Part of a small language model's weights.
Size: width 256, vocabulary 1024.
Architecture: LayerNorm before each block, no biases in attention or MLP, untied embeddings, normalized queries and keys, attention and MLP in parallel.
Training: a variant of Muon for these matrices, 6435 steps.
MLP neurons of a small language model. Each row is named by its layer, matrix (up: input weights; down: output weights) and neuron, and shows model dimensions 64-159. Each number is 128 + 24 x the weight over its row's rms, rounded and kept within 0 to 255.
After each neuron's rows, "fires in" lists the words (lower case) most often at its 100 highest values on Wikipedia text that the model never trained on; "fires before" lists the tokens most often just after its 100 highest values on Wikipedia text that the model never trained on. A number after a token or word is its count.

L6.up839 [134 143 120 159 105 140 121 111 105 130 138 129 154 145 146  96 152 147 133 137 142 161 168 131 106 151 147 112 132 135 126 131 135 132  70  73 140 146 127  82 135 100 141 118 123 113  95 163 133 151  84 128 132 109  86 107 120  98 144 116 102 141 133 156 149 129  92 131 132 128 102 139 135 108 142 136 136 136 101 107 177 110 107 129 165 134  97 115 141 115 143  96 138 166 110  99]
L6.down839 [168 131 117 114 131 130  98 131 107 169 158 106 109 129 131 159 112 123  98 133  89 151 120 153 151 141 130 110 102  90 129 120 131 140 131 121 100 119 122 120 141 146 147 114 105 149 143 152 121 104 143  98 156 126  94 131 167  98 111 118 118 132 168  72 110 138 139 129 148 182 157  72 161 146 112 116 154 163 132  94 149 161 120 155 133 132 174 109 124 141 147 115 123 110 131 156]
fires in: "it" 42, "which" 23, "that" 20, "film" 5
fires before: " is" 25, " was" 13, " has" 8, " p" 4

L2.up684 [139 114 166 135  90  98 108 150 149 164 133 119 112  77 125 142 129 117 101 105 176  58 103 167 175 100 138 111 117  96 141 104  79 139 149 137 128 170 174 105 119 115 166 115 137 149 151 113 113 134 128  94 148 137 166 171  99 127 127 115  94 137 144 156 142 145 107  94 124  66 156 130 147 170 133 129 151 110 125  90  96  96 114  97 156 168 116 114 139 116 148 107 149 122 118 114]
L2.down684 [119 159 105 143  91 148 140 142 140 119 143 122 160 130 110 116 120 116 115 118  86 187 167 147 122 124 153 171 143 121 131 152 135 137  78 104 111 118 132 101 135 117  83 140 118 129 170 138  93 140 134 154 155 116 141 109 188  94 125 150 166 105 146 133 128 170 127 115 129 141 145  86 147 100 141 139 115 122 166 158 115 142 149 155 124 137 124 160 123 128 135 144 103  99 164 130]
fires in: "may" 18, "movie" 11, "moved" 10, "merchant" 7, "move" 6, "monument" 5
fires before: "ie" 11, "ed" 10, "or" 8, "ent" 8, "ch" 7, " have" 7

L6.up386 [ 91 126 185 121 124 111 104  96 155  98 107 135 176 136 132 125 112 129 110 161 154 166 110 128 156 136 119 172 167  53 160 125 119 128  96 110 150 102 146 124 121 129 151 150  80 141 123 139 116 142  97 113 113 147  99 139 131 121 139 126  77 144 156 100 160 108 188 124 177 153 124 153 132 118 128 168 104 122 160  85 111  99 120  87 111 131 174 153 136 116 133 108 113 127 119 147]
L6.down386 [101 106 140 157  93 147  90  95  95 138 100 142 101  98 124 160 124 136  75 150 140 129 125  64 111 153 131 159  85 125 156 127 133 142 158 150  81 134  90  87 121 153 119 157 133 136 123 148 139 115 109 154 166 152 111 116 140 132 113 126 103 116 133  83 135 112 101 109  62 179 111 141 106 109 145 149 126  82 106  92 110 145 135 141 129 100 146 163 139 152 127 113 162 123 178 131]
fires in: "to" 30, "following" 9, "in" 7, "featured" 5, "on" 5
fires before: " the" 27, " a" 14, " in" 6, " an" 4, " its" 4

L2.up578 [118  83  93 145 102 109 111 128 158  83 130  99 126 122  90 120 158 101 114 132 153 121 108 129 143 142 154 163 159  75 134 135 133 147 135 126 138 147 168 113  94 115 111 102 157 135 136 100 119 139 201 140 150 157 114 107 124 114 101 104 143 110 142 112 162 119 134 151 154  89 110 144 128 149 123 188  95 142 144 152 115 146 114 153 149 132 156  66 129 110 128 105  83 133 121  86]
L2.down578 [139 154 143 149 115 154 154 140 125 148 125 138 130 111 112 124 145 173 141 134 161 100 155 144 119 126 110 129  91 143 130 110 126 137 158 133 122 144 124 145 135 166 159 153 101 132 104 107 140 148  79 117 128 113 134 142 163 160  69  85 166  97  98 103 105 135 153 150 155 105 194 123 114  92  90  84 141 138 139 126 168  79 157 159 136  89 160  99 136 124 126 132 122 123 113 155]
fires in: "division" 24, "those" 14, "given" 7, "whose" 6, "individuals" 6, "giving" 5
fires before: "ision" 27, "id" 8, "en" 8, "ing" 6, "ate" 4, " w" 4

L6.up428 [110  83 137  91  64  95  93 125 151 158 142 118 173 140 126 156 142  91 158 119 121 145 148  87  84 158 112 157 127 131 154 107 127 161 130 147 122 147 102  93 144 163  80 142 133 130 150 156 126 144 109  87 110 125 122 127  94 156 110 124 136 154 156 102 122 140 143 122 115 151 122  90 163 135 107 147 123 118 134 116 128 141 141 119 154 152 124 142 120 164  76 124 132 123 113 144]
L6.down428 [ 85 122  89 129 130 144 135 123  86 111  85 127 142 139 113 123 108 121 130 166 140 122  88  89 153 141 170 159 127 121 123 197 150 136 132 138 150 128 114 145 121 158 117 115 161  78 120 131 134 174 113 105 157 158 101  99 137 165  96 116 141 131 121 131 128 120 115  95 139 162 106 143 158 149 133 128 119  93 179 126 151 131 140 123 148 133 109 116 118 138 169 137 144 109 107 136]
fires in: "to" 44, "in" 17, "of" 15, "following" 9
fires before: " the" 30, " a" 15, " this" 5

L2.up203 [156 108 123 123 126 107  96 165 143 137 173 109 154 112 141 133 148 145 156 142 108 108 196 129 156 157 153 105 135  98  90 133  77 108 116 115  89 147 121  80 147 105 107 125 131 103 154 148 142 120 127 118 118 139 154 127  78 140 148 142 144 129 129 103 158 123 146 107 112 130 135 134 119 144 166 117 142 155 196 137  75 127 176 106 145 155 140 149 123 111 139 149 122 123 147 108]
L2.down203 [154  92 116 137 112 120 148 125 137 166 115 146 165 138 142 135 101 117 141  97 142 104 151 117 138  98 157 127 134 143 121 148 130  72 151 104 121 132 212 153 119 129 110 139 114 137 111  73 121 111 100 124 108 118 150 133 160 144  89 133 138 144 150 146  87 120 124 116 130 120 111 140 106 164 129 166 137 167 144 128 121 145 136 128 153 141 171 101 162 131  95 194 146 113 151 122]
fires in: "million" 13, "movie" 12, "moved" 10, "move" 6, "mobile" 5, "miller" 5
fires before: "ed" 13, "ion" 13, "ie" 12, "ing" 8, "e" 6

L6.up89 [124 118 164 175 132 144 106 102  95 117 139 133 130 152 116 108 154  92  93 124 107 113  98  96 110  89 170 130 159 126 147 115 127 144 146 150 148 156 121 104 125 123 123 183 108 115 104 137 135 139 174 112 147 155  92 150 114 143 130  84  97 101  58 152 136 133 130 108 126 165 154 115 136  69 122 109 161 110 146 128 105 101 168 103 124 105 119  95 115 129 140 159 132 131  82 158]
L6.down89 [ 97 111  88  63 164 140 152  99 114 107 107 104 128 128 151 120 110 105 168 160 126 118 116 127 131 156 154 158 135 146 157 120 117 113 145 117  87 140 109 136 136 135 135 126 131 101 115 124 108  99 141 153 123 115 132 134 157 133 107 130 170 160 137 116 115 102 134 153 191  76 105 112 124 141  79 128 121 139 127 123 149 139  71 112  89 154 114 120 104 131 118  85 137 123 149 154]
fires in: "at" 28, "in" 21, "about" 7, "by" 4
fires before: " " 27, " the" 15, "c" 7, "t" 4

L2.up907 [ 74  95 139 136 103 109 192 118 121 123 100 126 110 128 150 155 136 150 113 115 126 132 114 144 112 128  92  97 150  99 159 109 167 100  80 164 122 138 130 154 119  84 163 140  86 139 103 116 147 145 152 125  88 122 131 134 138 133 145 108 139 153 153 137 104 125 141 134 192 176 151 156  97 114 100 125 118 108  96 137 113 144 130 145 103 111 165 119 115 151 182 131 110 153  91 125]
L2.down907 [156 125 155 157 135 129 146 124  93 123 142 132  94 143 126 126 133 125 124 123 132 106  96 155 145  56 169 110 147 135 116 137 161 135 123 121 101 154 144 143 125 104  97  88 146 173  57 119 156  92 141 145 136 132 143 132 107 169 123 111 105 142 145 143  96 126 143 174 148 141 124 158 136 148 116 106 106 135  96 150 158 141 147 122 104  91 169  93 142 128 174 135 109 106 136 124]
fires in: "about" 25, "able" 7, "established" 5, "in" 5, "above" 4, "i" 4
fires before: "out" 25, "l" 9, "le" 8, "il" 7, "c" 5

L6.up283 [176 132 128 134 108 122 145 136 136 153 144 158  95  72 112 128 121 122 155 110 118  87 155 140 114 106  81 149 143 103 147 135 170 123 131 128 129 103 126 118 140  81 115 114 160 134 120 163 121 204 149 103 109 181 145 137 149 112 143 131 125 152  99  94 130 171 127  99 154 116 184 130 140 128  89 158 105 145  88 165 143 123  99  91 109  91 115 158 108 138 123  98 116 113 135 144]
L6.down283 [167 133 116 165 106 105 134 136 103 143 127 137 148 144 123 182  83 161 138 111 157 129 128 140 107 121 125 107  96 166 117 113 120 150 186 153 135 129 142 139 117 125 140 179 168 133 142  87 126  72 113 114 115 153 119 141 106  96 198 126 139 126 127 136 172 135 118 154 144 132  99 116 102 125 109 121 114  96 147 149 118 138 129 128 167  66 166 142 115 143 120 148 129 125 100 101]
fires in: "project" 15, "different" 12, "given" 7, "individuals" 6, "subjects" 6, "projects" 5
fires before: "id" 19, "ect" 17, "en" 15, "ec" 11, "fer" 11, "ent" 5

L6.up555 [159 106 179 154 117 120 100 123 138 115 151 115 133 109  95 130 150 120 131 112 171 130 165 110  84 131 134 131  99 111 157 133 111 132 115 102 148 129 133 121  29 115 155  84 120 113 120 127 113 139 153 128 114 117 139 127 104 128 158 127  96 145 167 109 129 166 115 152 131 142 161 177  95 127 155  89 133 120 102 114 151 148 114 117 126 134 140 120 169 141 139 132 148 138 139 140]
L6.down555 [ 73  92 164  82 122 163 116  89 137 129 142 121 136 156 158 124 156 169 106 131 116  94 126 119  92 139 111 102 119 118 105 151 136 117 121 109 135 157 120 116 129 107 129 117 122 109 135 122 126 136 144 118 104 106 117 160 160 109 167  79 155 115 107 148 142 142 124 131 139 132 135 108 134 126 137  89 120  92 131 200 138 129 115  93 100 111 152 137  87 104 106 118 133 110 127 147]
fires in: "it" 70, "as" 15, "what" 8
fires before: " was" 19, " is" 18, " has" 7, " a" 5, " also" 4